Weights of a small transformer language model: MLP 1024 tanh GELU, biases.
MLP neurons of a small language model. Each row is named by its layer, matrix (up: input weights; down: output weights) and neuron, and shows model dimensions 0-95. Each number is 128 + 32 x the weight over its row's rms, rounded and kept within 0 to 255.
Before each neuron's rows, "fires in" lists the words (lower case) most often at its 100 highest values on Wikipedia text that the model never trained on. A number after a token or word is its count.

fires in: "the" 35, "by" 21, "for" 5, "that" 4
L4.up570 [ 75 130 158 155 140 199 148  93 109 142  94  76 167 101 149  75 124 138 152 140 142 121 115 104 160 153 132 100 158 134  52 105 149  89 123 164 146  83 113  82 137 110 111 150 161  75 121  87 165 118  85 122  84 174  79 109 176  99 110 116 134 185 123 146  79 151  69  65  68 129  89 106  96 137 158 142 194  68 117 130 166 108  55 104  91  74 166 116 117 125 165 167 155 117 146  99]
L4.down570 [175 152  69 208 123 160 116 124 136 106 134  72 167 104 123 111 123 162 129 135 158  99 140  92 171 152 106 135 170 138 147 102 114 149 107 114  93 152 102  98 144 163 138 131 162 109 116 133 143 127 150  75 116 159 150 145 205  98 105  85 141 120  99 176 139  87  77 126 114 118 113 124 162  26  93 142 141 133 169 161 138 126 181 123 126 135 135 129 182 114 138 157 137 157 138 121]

fires in: "not" 47, "also" 25, "often" 6, "usually" 6
L2.up139 [168 118  72  86  99 181 132 136 115 186 139 103 152  82  94 147 163 185 129 111 123  91  81 119 122 143 100 130 134 172 115 126 156 118 114 110 138 111 141  71 156 172 178 140 124 132 169 146 165 144 106 193 144 193 111 109 122  72  95 166 181 121 150 154 124 123 187 173 134 136 142 175 127 131  93  74 147 114  90 146 102 118  81 135 131 131  77 178 123 189 175 117 106 143  81 147]
L2.down139 [114 117 167  74 161 120 109  95 121 115 152  88 121 105 107 119 113 156  81  95  55 123 100 124  93 217 130 167 133 131 165 126 131 213 150 124  73 142 136 152 104 135 109 109 146 124  97 152 105 147 104 138  98 174 152 163 132 108 108  97 125 127 151 109 109 173 116 112 102 102  73 181 108 148 122 145  91 105 163 118 117  95 127 133 188 169 108  62 132 142 136 139  43 146 152 118]

fires in: "and" 82, "or" 12, "to" 4
L4.up287 [100 148 133 146 117 150 134 117  85 163 175 157 150 172 168  75  85 131 152 126 119 112 144  92 129 170 116  92 134 163 128 123 174  84  83 154 167 130 110 145 138 149 167 114 111 105 164 157  77 117  63  76 125 137  61 113 162 182 128 120 119 168 168 158 115 132 105  98 108 135  89 189 154  96  80 154 101 131  64 202 148  89  93 166 138 134 169 184  63 136 120 101 121 138 158 123]
L4.down287 [114 150 150 122 192  64 125 167  85 131 158 151  72 111 133 109 105 145 113 157 151 128 108 152  89 116 129 115 139 113 101 165 132 133 146 142  98 128  73 129  95 148  70 139 169 148 122 169 102  70  98 145  96 112 134 184 126  90 137 112 139  66 130 135  88 107 128 149 117 174 158 144 145 142 160 111 161  61 102 101  97 116  75 186 139  81 155 145 109  87 109 127  97  93 108 110]

fires in: "all" 30, "many" 8, "inhabitants" 5, "several" 5, "allotment" 4
L7.up413 [121 116 129 154 174 178 186  97 155 198 101 137 145 106 174  85 184 104  98  70 124 102 201 137 118 111 126 143 127 117 172 143 170 144  85 116 168  92 135 143 153  20  98 108  63  78 140 139 145  71  88 145 173 129  29 112 168 145 132 175 116 118 142  98 127 111 122 173 105 172 132 146 135 111 154 139  90 144 166 114 150 145 139 141 141 114 140 174 134 140 108 135 105 139 149 117]
L7.down413 [112 145 132 128  59 119 163 144 129 126 150  90 157 139  88 116 123 142 127 144  64 132  75 161 207 108 170 107 114 158 131 147 155 157  99 114 111 139 160 118 110 135 110  78 121 167 142 136 135 151 163 126 147 119 125 114 149 149 104 132 148 103 122 112 196 133 104 109  95 131 163  94 111 122 105 134 123 134 108 136 113  88 122 138  98 103 109  98 191 166 138 126 185 122 148  52]

fires in: "and" 78
L7.up70 [149 140 132 111 132  81 160 140 145  79 121 161 173 123 156 105 120 153 138 204 159 113 163 120 151  61 131 137  91 169 166 175 107 109 154 163 101  94 152 187 115 164 132 133 121  84 140 132 134 146 107  82 124 144 112 123 148 194 102 131 142 113 140 112 170 137 114 156 132 191 106 122 154 139 140 182 145 141 163 136 120  90 102 164 178 116 156 210 134 107 120 154 116 156 177 154]
L7.down70 [136 160 138 100  94 127 143 160 152 154  72 109  95 101 133 104 133  98 112  92 104  96 136 120 110 104 134  74 149 151 116 160 122  59 122 176 173 121 122 141 152 132 132 129 188 177 107 174 117 101 140 109  77  95 122 168 107 165 131 155  53  99 164 144 120 116 131 123 176  95 168 103  78 156 186  77  84 177  81 129  91 109 194 155  81 115 119  88 176  89 120 103 135 106 143 186]

fires in: "on" 18, "you" 9, "i" 8, "it" 6, "me" 5, "youku" 4
L7.up652 [131 196 145 143 156 124 123 194 157 139 110 102 150 142 163 102 178 132 135 116 110 118 122  63  98 223  84 171  99 133 151 132 173 143 117 161 150 143  84 138 154 147 192  94 100  63 139 146 136 114 135 140 133  94  88 128 152 185 120  69 157 206 151  55 149  85 124 110 105 148 112 111 187  96 138 120 207 193 135 105 169 142 118 119 124 158 155 176  91 123 108 119 105 136 195  95]
L7.down652 [241 110  96 103  94 173 125 107  89 107 121 125 121 179  84 119 142 130 119 191  84  88 152  93 146 122 128 140  52 144 150 109 124 130 109 135 155 120 126 191 135 183 113 157 169 123 103 139  90 163 132 164  62 138 123 168 114 158 103 151 107 135 116 123 149 120 137 137 144 123 184 124 171 109 170  90 127 114  92 110  79 144  92 165 134 161  38 165 113 114 143  94 118 105 133 154]

fires in: "be" 22, "not" 15, "can" 8, "could" 6, "cannot" 4
L4.up387 [170 127 133  61 122  66  90 152 147 134 126 161 120 152 111  97 164 149 139  91 164 111 133  81 104  91 208  56 201 119  88  87 195 132 133 161 194 108  70 188 128 138 121 168 147 131 134 189 153 120 131 134  85  86 115 136 138 155 138 147 152 114 160 118  64 118  96  87 135 148 113 186 164  94  93 155 165 150 144 141 118 168 115 136  60 175 114 124 134 131 144 167 121 149 112 134]
L4.down387 [103 183 168 117 124 130 100  85  84 145 165  82  44 148 180 140 148 109 145 144 112 155  88 138 137 171 136 162 120  98  84 136  92  41 144  81 128  74 163 109 112 153 180  78 139 140  79 181 128 134 186 125 114 166  47 112 108 112  95  97 132 147 121 137 146 159 151 102  52 139 127 127 126 125 176  53 165  88 128 186 175  87  92  86 152  75 112  88 121 147 134 102 112 131  96 181]

fires in: "the" 42, "a" 16
L7.up755 [ 98 159 124 104 159  95 126 166 171 117 144  86 152 134 149 117 138 130 153 128 156 189 119 114  91 152 156 181 123  97 135 176 200 159  99 167 162  81 132 105 104 107 146 137 135 120 118  77 149  72 104 113 181 172  90 115 118 139 131 185 116 149 125 108 117 152  73 130 139 176 209 143  83 152 172 114 136 108 105 104 158 183 122  62 119 147 109 209  50 115 202 122 226 115 152 141]
L7.down755 [141 122 152 148 105 147 115 147 140 127 110 144 138 125  92 127 162 137 131 143 121 145 138 154 168  65 131 150 205 130 158 172 156 101 137 151 136 144 100 103 127 173  89 157  65 108 153 153 161 119 105 117  83 164 139 118 106  77 114  81 149 108 113 155 142 176 159 131 168 136 116 131 119 109 156 158 150 111 172 114 122  85 110 156 141 222 162 165  83 128  78 114 140 164 159 141]

fires in: "not" 21, "be" 16, "also" 13, "result" 7, "often" 6, "since" 4
L7.up985 [ 97 161 158 114 146 149  91 163 158 142 118 143 134 133 126 121 110 187 112 144 128 122 109 162 133 136 129 130 105  91 127 136 120 124 131 145  98 120 107 116  89 153 118 151 130  76 187 132 149 178  96 145 157 116 143  76 159 135  77 116 128 128 120  84  83  95 144 103 102  96  61 157 131  47 136 153 157 120 146  58 176 102  79 116 151 103 153 149 135 164 129 125 133 139  92 151]
L7.down985 [140 120 177 113 113 180 117 121  76  48 144 113 154 171  95 161 102  79  95 154 114 133 183  91 135  98 160 171 146  80 109 143 155  79 133 123 136 111 204 137 123 116 124 133 129 132  93 116  94 123 128 135 125 179 114 190 179 155 113 138 152 100 100 125  70 147 129 108 114 106 140 106 105 154 185 175  79 103  62 131 132  92 116 133 119 153 126 104 149  67 111 169 132 114 105  50]

fires in: "the" 84, "an" 4
L2.up810 [ 75 174 160  87 105 157 115 102 115 193  56 104 156 113 130 114 126 111 139 150 136 158  85 123 137 160 114 165  99 108 126 163 106 110 106 127 128 128  85  96 123  91 201 133 142  96 177  76 132  87 144 112 110 159  90 116 133 116 186 174 122 165 189 159 139 116 119 164 139 110 128  81 148 151  99  97 150  63  90 126 176 196  78  89 126 130 124 135  82  75 127  57 142  73 133 100]
L2.down810 [116 130 148 146 119 177  98 127 166 163  61 170 142 132 131 108 119  96 176  81 145 105 211 143 180 225  93 101 146 146 182 125 175 186 138 152 148 119 103 134 140 163 124 106 210 143 141 110  90 132 160 101  95  87 131 119 155 130 150  91 111 188 127 146 118 189 110 138  97 203  40  78 175 151 127 106 105 108 125 132 180 141  89 117  76 206 155 114 143 123 127 133 100 143 126 129]

fires in: "that" 46, "called" 6, "both" 4, "by" 4
L2.up423 [ 86 162 151 164 153 186  99 105 145 139 131 120 153  94 167  69 148 131 141 156 155 123 135 107 142 165 151 145 169 101 110 109  94 119  46 144 115  85 178 123 109 129 167 109 161  97 188  70 156 127 108 102  95 138 107 115 162 146 102 159 115  92 135 142 132 128  69 117  30 122 100 126 111  89 122 114 146 132 156 185 181 141 124  84  90  95  98 110 136 129 205 142 116 132 142 213]
L2.down423 [150 110  96  56 129  98 147 171 134 178 169 131 124 140 107 162  98 150 129 126 139 122 154 144 116 122  72 160  66 125 166 149 162 154 207 162 123 158 136 141 144 136  90 143 132 152 125 169  98 155  63 145 159 141 188 163  95  79 165 148 164 152 143 110 150 112 146 160 194 170 124 130 114 100  82 137 109 108 107 115 100  94 102 196 112 152 141 146  91 143  63 116 110 135 117  34]

fires in: "to" 65, "would" 27, "could" 5
L7.up252 [148 163 147 108 148 164  92 112 100 132 112  92 167 136 162  84 125  81 113 125  63 101 139 101 133 195 123  89 120 166 208 134 137  86 144 150 129 159  78 119 139 144 141  94 127 122 127 142 110 104  93 135  98 146  65 123 156 125 153  96 168 178 164 159 124 146 150  61  81 150 110  91 207 112 129 104 136 171  75 154 164 100  95 123 135 131 119 133  97 179 161  99 166 125 138  73]
L7.down252 [113 149 150 116 104 112 134  81  79  95  97 116 113  94 118 181 122 128  43 117 121 114 189 113 119 139  96 103 144 171 212  93 102 151 174 121  92 116 150 133  94 117 152 181 133 136 101  87 146  78 104 134 112 117  99 125  99 139 137 109 140  47 164 177 133 132 110 156 185 147 101 168 115 184 137 113 121 144 183 181 158  90 150 149 142 158  97 135 131  82 120  60  84 176 164 167]

fires in: "its" 33, "is" 33, "the" 5, "empire" 4, "s" 4
L7.up691 [137 144  85 177 164 176  57 148 168 180 148 121 134  77 123 153 119 130 111 112 148 112 149  88 156 158  85 171  92 114 100 101 125 121 101 225  99 137 153 111 110 129 169 133 134  75 141 111  79 155 125 101 129 133  97 131 118 169 133 116 202 159 123 166 127 137 172 120 111 112 137 133 153  99 128 172 169 174  81 121 148  81 111 171 101 134 148 128  92 168 180 119 154  60 131 130]
L7.down691 [ 40 121  84  76 127 131 174 114 116 109  98  98 135 169 113 106 119 138 110 110 141 151  94 138 134 152 125  68 125 127 167 165 158 150 114 125 142 125  43 159  58 119  86 151 124 157 158 108 118 105 159 131 179  48 169 135 148  84 185  80 135 151 113  99 152 196 122 147  67 118  98 139 100 147 173  74 158 106 171 104 103 107 103 143 114  88 119 149 164 141 169 141 132 154 161 111]

fires in: "to" 65, "and" 8
L4.up333 [ 85 176 172 127 203 198 130  98 129 135 146 122 136 108 145  82 139  49 146 194 134  92 165 165 145 106  81  83 127 136 102 155 126 134  94 205 106  74 101 112 101 115 126 101 125 102 142 143  62 100  87  59  92 126  93 129 165 117  83 140 180 125 152  61 226 102  78 146 130 171 144 137 134 146 149 112 157 149 146 137 102  84  99 161 148 109 114 122 121 137 146 115 114 231 168 125]
L4.down333 [202 124 106 110 147 160  86 134  96  73 145 137 151 119 151  99 191 104 172 121  98 151 133 100 197 128  89 130 120 103 152 112 109 105 127 115 134 129 162  57 173 127 207 135 123  98 108 100 100 126  95  94 107 122 151 139 159 168  84  90 111 118 146  82  81 131 141 110 161 143  93 115 142 121 136 142 102 200 142 123 161 102 191  95 156 130 151 171 106 115 103 139 116 153 156 121]

fires in: "was" 39, "is" 9, "radar" 4
L4.up597 [109  45 117 161 127 111 113 168 101 119  96 125 123 163 130 129 114 190  93 179 212 121 169 131 133 164 128 150 105 148 119  82 129 107 107 156 110 131 131 120 146 110 147 160 123 137 143 137 122 151  95 161 140 151 120 132 123 109  86 106 111 202 163 145  88  78  82 166 129 174  79 136 163 155  57 176 118 100 130 106 139 102 128 159 131 131 175 209 154 115 155  85 126   1 138 115]
L4.down597 [145 128 170 111 179  89 126 145 109  49 171 101  91 126 100 115 117 136 144 118 192 152 137 116 161 158 100 130 103 168 143 122 150 105 124 104 176 176  87 120 128 165 137  98 135 162 119 114 122 109 151 178 174 150  71 163 104 116 105 101 128  84 113 181 133  79 171 123  69 184 161 116  98 128 171 112 121 132 108 135  82 119 177 186 117 133 140 129 132 125  84 153 141 181  71 111]

fires in: "the" 58, "for" 16
L7.up819 [140  88 113 122 139 146 125 123 173 149 128  81 193 154 129 115 193  61 117 160 145  79 173  90 121 183 144 175  98 143 113  97  97 118  81 163 180 147 177 133 134 132 167 157  82 137 163 149 186  98  57 121 142 156 154 120 135 178  93 157  96 123 171 128 122 102 111 141 146 145 122 130 101 140 152 127 139 138 115 168 179 181 118  49 137 121 204 143  86 133 179 147 140 145 152 117]
L7.down819 [ 95 189 143 135  74 176  82 123 125 176 176 101 118 134 158 109 141 121 121 144 128 135 108 104 115 143  99 173 149 171 165 124 122 141 159 142 119 134 172  86 147 173 192 156 132 125 129 141 111 128 111 131 170 128 126 198 131 111 154 141 157  93  96  71 108 127 142 114 105 130 137 111 143 135  90 180 176  74  73  39 126  80 120 148 153 133 120 143  68 138 147 122 115  81 142 163]

fires in: "was" 48, "is" 15, "were" 11, "are" 6, "had" 4, "has" 4
L7.up402 [107 126 143 150 166 130 141 118 112 133 148 102 126 140 125 139 112 135 177 169 136 131 127 128 130 215 101 124 154 115 141  77 108 102  85 153 170 175 162 137 167 193 159 117 158 122 135 194 131 102  90 149  54 150 123 107  59 135  91 100 107 157 155 132 128  60 140 150 108 156  57 143 161 132 166 152 200 178 154 170 130 133  91 174 130 151 143 132  98 145 130 108  92  95 161 131]
L7.down402 [ 98 136 158  69 164 147 114 126 103 134 177 102  98 147  70 100 126  80 139 120 145 116 127 125 144  88 121 133  88 119 133 137 152 150 116 125 123 140 187 133  98 172 140 143  95 113 128 160 103 100 149  77 165 177 132 132 138 112 133 159 125 111 115 134 128 113 123  28 122 112 116 111 124 134 163 109 131 146 134 170 110 129  70 193  94  66 132 100 130  74 182  85 169 131 115  39]

fires in: "that" 31, "when" 15, "of" 8, "main" 6, "new" 6, "if" 5
L7.up591 [132 202 145 139 146 207 132 169 158 107 177 146 113 141 151 153 115 119 125 131  61 118 166 128 158 145 139 162 116 147 112 134 191 155 137 129 142 172 182 115 121 119 121 100 180 151 159 133 104 154 117 174 142 156 101 117 141 179 154  82 123  69 118 159 131 122 117 135 108 148 169 134 127 175 128 174 111  43 123 173 128 199 102 138 126 108 154 139 103 117 138 138  57 126 197  92]
L7.down591 [ 70 135 126 109  73 124  90  86 178 187 148  90 190 114  86 166 174 161 114 165 103 175 103 118  92 169 165 121 124 145 165 153 131 123 142 129  91 132  68 119 188 183  74 122 122 132 125 109  35 155 113 147 145 152 130 171 149  91 182  88 142 116 129 119 120  31 132 145 158 135 153 101 169 112 131 161 157 148 127 127 114  96 120 130 170 174 179 118 134 123 127 160 144 124 122 102]

fires in: "and" 87, "on" 4
L4.up708 [110 174  97 139 117 143 156 165 136 126 134 154 121 144 154 142 170  87 138 152 133 113 188  94 146 145 137 168 115  92  97 117  97 110 127 160 159 145 128 110 125 102 162 191 105  71  92 163 127 110 126 121 113  76  95 169 125 164 108 159 145 133 161  96 120  77 141  97 127 154 104 197 150 163 136 136 118 156 148 166  91 141 117 145  82 138 189 114  56 174 159 147 103 133 196 125]
L4.down708 [143  72 191 123 131 168 113  93 140 107 124 147 124 129 131 109 116 121 154 156 137 146 136 120 121  51 132  98 106 151 132 104 143 162 101 150 147 106 143 246 129  83  91 172 101  70  55 116 120 133 157  86 140 137 126 164 148 121 153  82 146 160  77 151 178 129 122 105 163 144 206  95  92 131 179 135  74  89 130 182  67  57 152 159 117 122  78 145  97  77  68  79 153 152 142 128]

fires in: "a" 28, "did" 9, "would" 8, "to" 6
L7.up299 [130 111 173 174 134 119 175 147 148  97 137  87 125 167 213 192 153 103 126 122  85 116 124 126  99 170 121 134 124 180 165 145 178  36 174 128  92 118 128 174  89 127 121 126 114  98 142 147  79  95  63  86 121 253 123 108 201 175 149 193 124 118 165 123 146 161 120  64 106 140 141 105 163 137 176  91 138 131 148 128 108  88 118 122 130 142 116 221 117 107 130 159  85 131  80  98]
L7.down299 [142 167 121 115  89 117  86  99 115 167 104 191 187 155  97  90 156  79 118  77 124  74 133 181 101 192  87 131 154 153 141 162 134 144 147  80 137  90 130  79 136  97 127 171  93 134 142 102 140 115 143 146 148 113 135 107 154 136 130  89  85  65 111  37 116  71 130  89  83 167 213 133  94 111 124 157 115 133 143 182 116 158  51  41 154 161 132 134 162 136  98 154 130 112 134 119]

fires in: "can" 32, "would" 22, "could" 18, "must" 6, "should" 6
L2.up689 [136 183  94 114  66 191 127  92 166 101 122 109 146 171 145 131 144 113  93 123 113 138 131 113 122 163 133 101 144 126  72 165 158 144 144 118  89 142 144 119 142 141 151  72 136  97 137 139 109 153  79 149  96 157  90 133 159 148 103 151 165 180 137 139 149  72 123 111 119  87  89 104 172 137 158  87 131 129  74 167 133 139  73 183 135 133  86 124  64 174 149  83 100 124 125 121]
L2.down689 [111 157 153 138 133  94 142 157 119  67 161  88 167 150 111 115  95 143 111 123 100 143 163 137 109 180  88 125 128 115 129 113 113 143 136 118  64 106 133 112  98 156  94  84 162 145  55 141 134 138 141 148  62 147 168  98 140 159 120 128 129  98 148 118 137 148 101 115 111 174 101  98  32  68 190 110 183 126 154 154 153  85  62 162 113 130 128  98 117 112 133 115  87 150 134 118]

fires in: "to" 71, "would" 9, "not" 6
L4.up342 [149 125  70 152  52 121 141 140 138 169 118  74 150 151 133 116 127 109 172 134  94 123 197 112 145 127 128  74 150 137 106 138 154 113 106 191 131  78 157 127 125 126 141 131 100 103  82 179 131 120  90 134  86 200 149 104 126 150 123 215 116 200 158 146 126 136 142 164 121 129 148 115 132 174 167 115 142 167 110 167  98 206 119 167 115 145  70 165  93  69 167  59 111 166 153 106]
L4.down342 [116 176 100  95 120  93 123 163 122 104 114 135 116 161 109 143  49 163  95  99  95 128 129 187  98  97  40 162 113 154 206 104 115 182 108 133 127 133 187 113 121 161 179 149 140 158 112 122 141 200 158 125  83  98 144 143 125 161 107  33 113 135 134  95  75  90 111 160  83 113 125 141 125 141 167 114 109 152 131 134 155 138 126 162 154 125 142 137 150 140  73 139  81 128 150 134]

fires in: "there" 14, "on" 12, "under" 9, "uses" 9, "renamed" 7, "use" 7
L2.up998 [101 137 104 104 151 160 105 158 141 136 189 139 133 129 148 115 195 152 163 102 141 119 193  78 127 125 107 158 133  90 104 136 135 146 112  97 119 167 113  31 121 113 109 166 173 130 171 101 134 149  88 143 145 137 108 106 132 131  88 132 163 111 124 118  97 130 134 163 108 119  63 201  98 125  75 178 177 133  57 145 157 108  65 133  96 148 132  87 100 192 113 122  53 134 198 123]
L2.down998 [166 171 118  79 102 131 114 116 171 114 168 170  73  82 103 147 129 150 151 136  96 173  98  78 147  65 160  86 142 154 138 149 110 167 136 142 159  97  37 162 146 115  71 158 101 149 181 130 117 161 171  71 119 126 168 141 160  86 107 127 158 141 139 136  75 104  99 129 148 109 190 133 134 169 100 110 152 136  43  95 138  68  66 130 125 133 159  87  92 120 101 183 116 102 127 105]

fires in: "and" 61
L7.up409 [ 50 167 186 164 147 122 145 151 136 147 151 152 132 120 176 116 141 170 127 107 101 133 141 137 127 151  85 158 127 109 170 139 148 185 127 104 140 105 146 117 131 147 145 116 171 128 117 133  72 100 126 105 139 110 100 122 166 181  84 134 123 113 155 129 210 132 134  80 133 143 124 133 135 154 150  96 112 136 116 143 110 132  82 171 191 118 189  85  77 145 154 100  84 137 147 146]
L7.down409 [152 161 121 185 111 106 176 141 105 194  89 140 179 164 108  93 128  99 103  88 120 111  97 115 162 125 123 119 172 112 152 115 136 137 168 155 187 171  74 169 143 156 129 131 162 159  74 125  95 126 141 141 144  87 149 151  93  91 110 159 173 136 124  76 127 106 159 131  98 139 138 141 163 147 116 115  70 123 102 106 171 109 187 141 192 152 142 148  66  92  91 132 122 118 166 125]

fires in: "to" 33, "would" 20, "could" 9, "can" 8, "will" 7, "may" 7
L4.up95 [127 185 111  84 108 184 116 115 135 132 127 136 137 164 169  88 156 132 140  97 103 165 121 113  89 141  87  75 138 151 149 160 216 153 133 109 153  99 102 150 137 127 111  50 175 140 160 141 141 123 131 142  91 126  82 111 152 139 201 232 214 142 153 118 131 101 153 109 128 104  93 171 177  72 169  82 128 143 119 126 164  90  96 151 114 122  93 159 105 183  94 142  99 150 166 131]
L4.down95 [150 116 182  78 205 124 170 108  92  94 126 155 103 119 152  92  48 148 135 162 187 134 117 166 135 139 116 115 156 117  60 123 157 127 143 133  89 100 156 156 108 132 107 137 171 125 143 135 106 146  85 106 111 179  97 140 151  95 132  75 105  74  94  97 153 109 104 141 129 189  78 148 139 177 138 128 166 151 143 134 136 123 171 177 140  95 133 129 128 206  95 126  26 137 112 113]

fires in: "also" 27, "they" 20, "households" 8, "often" 7, "who" 5
L4.up265 [100 117 104 108 130 143 169 114  92 151 137 156  75 150 125  78 203  78 146 101  90 197 121  93 109 105 110  98 111 121  89 176 162 109 116 122  98  81 159  97 115 108 104 163 128 132 198 145 170 160  93 172  97 144 149 128  98  91 148 178 118 119 106 112 111 156 121 189 103 113 104 211 140  86 200  72 182 126 137 122 143 154 101 100  84 127 123 186 139 176 147 175  94 137 117 122]
L4.down265 [137 152 130 127 106 119 182 108 115 124 159 102 117 130 106 119 111 115 108 180 136 150 165 153 117 135 179 124 102 131 120 130 113 167 113 132 105 108 132 113  84 147 171 119 168 159 156 106 120  88 118 119  99 132 147 110  96 141 146 114  69 156 107 107 208  44 126 155 114 178  93 102 169 144 132 133 190 162  91  93  66  76 142 109  57  94 136 164 154 142 129 138 145 114 194 129]

fires in: "the" 85
L7.up853 [111 148 145 124 134 196 117 113 131 133 122 142  97 101 138 143 192 138 120 153 175 131 118  92 108 134  62 114 120 140  99 178 111 105  94  89  93  86 169 104 126  86 165 152 123 104 135 132 153 107 107 144 178 164 156 136  60 196  75 173 190 125 154 155 142 148 101 160 105 126 145 105 127 170 154  79 137  46 102  94 187 102 110  47 161 129 164 146 122 140 127 111  93 155 130 136]
L7.down853 [145  37 124 172 116  60 137 107  80  87 127 133 125 165 129 137 144 161 107 167 144 171 158 114 127 138 141 170  75 119  86  98 144  80  90 152 126 121 108  96 120 142 112  72 180  56 145 107 147  87 123  94 134 168  88 128 131 116 110 122 116 167 127  81 119  63 139  94 150 125 114 144 144  91 103 164 189 190 170 113 147 130 181 182 113 195 111 177 149 120 162  95 158 104 119 133]

fires in: "not" 33, "could" 18, "can" 7, "cannot" 6, "worked" 4, "studied" 4
L4.up385 [117 110 120  59 121 127 112 157 110 121 125 108 164 171 130 153 129 151 145 201 124 108 120  83 129 127 133 105 161 117  96 118 196 163 141 110 148 113 118 174 131 138 141 108 121 118 131 157 107 126  93 205  72 189 122 140 134 172 151 237 138  95 158 146 152  84  83 173 129 157  97 146 225 144 126 165 164 124 106 134 130 116  92 105 139 132 128 155 156 110 115 189 113 137 118 134]
L4.down385 [104 105 164  85  93  95 131  89 183 168  95  72 141 136 108 142 135 176 138  99 132 139  67 109 144 115 122 136 101  82  96 120 110 132 188  94  97 163 129  74 129  64  89 110 154 189 112 121 103 183 133 144 110 121 119 162 149 147  61 141 104  90 147 159 155 119 162 108 128 122 131 157  51 179 154 146  61 162 153 115 151 154 136 123 145 140 100  42 136 125 108 144  93 164 128 151]

fires in: "be" 35, "were" 18, "non" 4
L4.up757 [109 116  96 168 200 186 119 157 121 190 121 150 111 143 151 153 124 130 118 129 161 130 126 122 160 135 145 121  65  80 128 117  95  74 158 145  98 165  92 159 132 105  63 179 101  50 147 139  56 112  82 157 110 186 120 114  95 119 142 176 150 148 140  76  57 115 136 167 118 134  42 180 171  89 186 142 114 155 142  99 114 110 123 158 124 103 129 153 163  87 188 187 110  68 167 134]
L4.down757 [123 112  54  86  79 185 141  80  94 107  91 167 115 136  85 112 103 126 119 133 128 138 113 165 136 182 142 151 150  50  97 109 106 125 174 143 146 123 154 101  92 140 139 123 160 134 123  75 209 153 144 131 109 170 173 177  99 143 158 189 157 128 107  53  80  95 120 108 106 104  95 163 110  82 159  92  87 106 119 111 115 111 132 116 141 114 122  96 144 115 131 112 113  78  81 101]

fires in: "several" 22, "many" 17, "two" 14, "three" 7, "one" 7, "few" 7
L4.up940 [124 150 122 103  83 128 139 110 119 207 119 202 116 165 130  69 129 100 125  91  89 113 120 135 101 161 181 128 140 111 171 145 203 121 107 111 123 152 163  47 170 145 127  96 102 117 144 169 137 106 126 170  94 105  70 130 172 143 169 161  99 136 110 114 145 123 123 112 121 109 161 141 165 134 158 147 125  63 151 114 181 135 117 147 144  72 111  71 144 175 115 155 102 117 129 131]
L4.down940 [197 133 154  66 125  71 168 163  82  87 155 113 125  66  73 103 143  96 118 139  64  95  71 135 146 137 132 180 132 211 154 149 165 154 112  98  98  94 138 152 140 148  92 134 127 157 131 160 128 132 115 109 117 139  96 172 135 112  68 143 191  72 124 105  93 107 112 179 148 124  88 106 156 164 115 169 144 123  79 125 156  64 125 136 159 147 142 107  99  82 123 137 116 120  71 144]

fires in: "it" 22, "system" 9, "was" 6, "he" 6, "formats" 5, "film" 4
L7.up330 [100 140 104 162 151 188  86 122 163 135 167  96 136  67 108 128 154 117 148 120 156  84 151 120  67 140 132 154 139  89 164 157 144 156  81  90 151 117 142 107 117 120 109 102 182 144 125 126 191 106 105  66 132 148  81 102 179 142  64  99 137 130 116 106 124  65  60  95 130 142  91 132 157 127 117 177 176 149  75 120 106 161 100  90 138  98 148 132  60 158 196 163 158 129 157 120]
L7.down330 [ 95 135 138 111 143 144 159 114 180 160 141 114 126 145 177 106 159 119  71 127  93 135 122 142 118 160 118 179 105 181 126 118 134 203 133 138  89  89 135 146  93 138 151  81 145 132  83 223 108  69  90 155 113 145 124 143 114 157 150 124 149 192 108 189 151 122  88 149 154 146 157 137 155 126 129 131 142 132 117 123 138 157 177 136 141 127 132 121 188 122  55 105 130  80 101 147]

fires in: "would" 22, "could" 21, "can" 16, "will" 10, "cannot" 6, "able" 6
L2.up819 [148 126 109 126 114 194 181 125 108 118 116 122 144 155 177 162 153 129 100 140  67 120 137  84  96 128 124 107 167 165 100 155 193 145 145 132 138 122 155 146 129 127 143 103  93  99 156 147 138 132 150 156  45 154 125 133 145 137 118 161 216 147 103 134 131 118 176 136 111  92 129  76 173 136 151  61 143 134 135 137 105  94 103 169  56 148  84 114  54 145 137  99 120 166 125 119]
L2.down819 [157 181 205 157 166 135 164 128 114 107  79 120 138 152 174 142 139 153 107 104  66 118 175 164 131 138  83  59 131  71 120 115 135 132 139 130  89 196 153 144 104 151 152  98 175  95  70 155 177 151  99  88  98 150 127 145 126 162 112 125 192 108 187 135 122  78  57 116 111 131  89 141 113 100 146 104 188 147 184 145 144  92  57 135 145 155  94 112  95 141 137 128  50 179 189 132]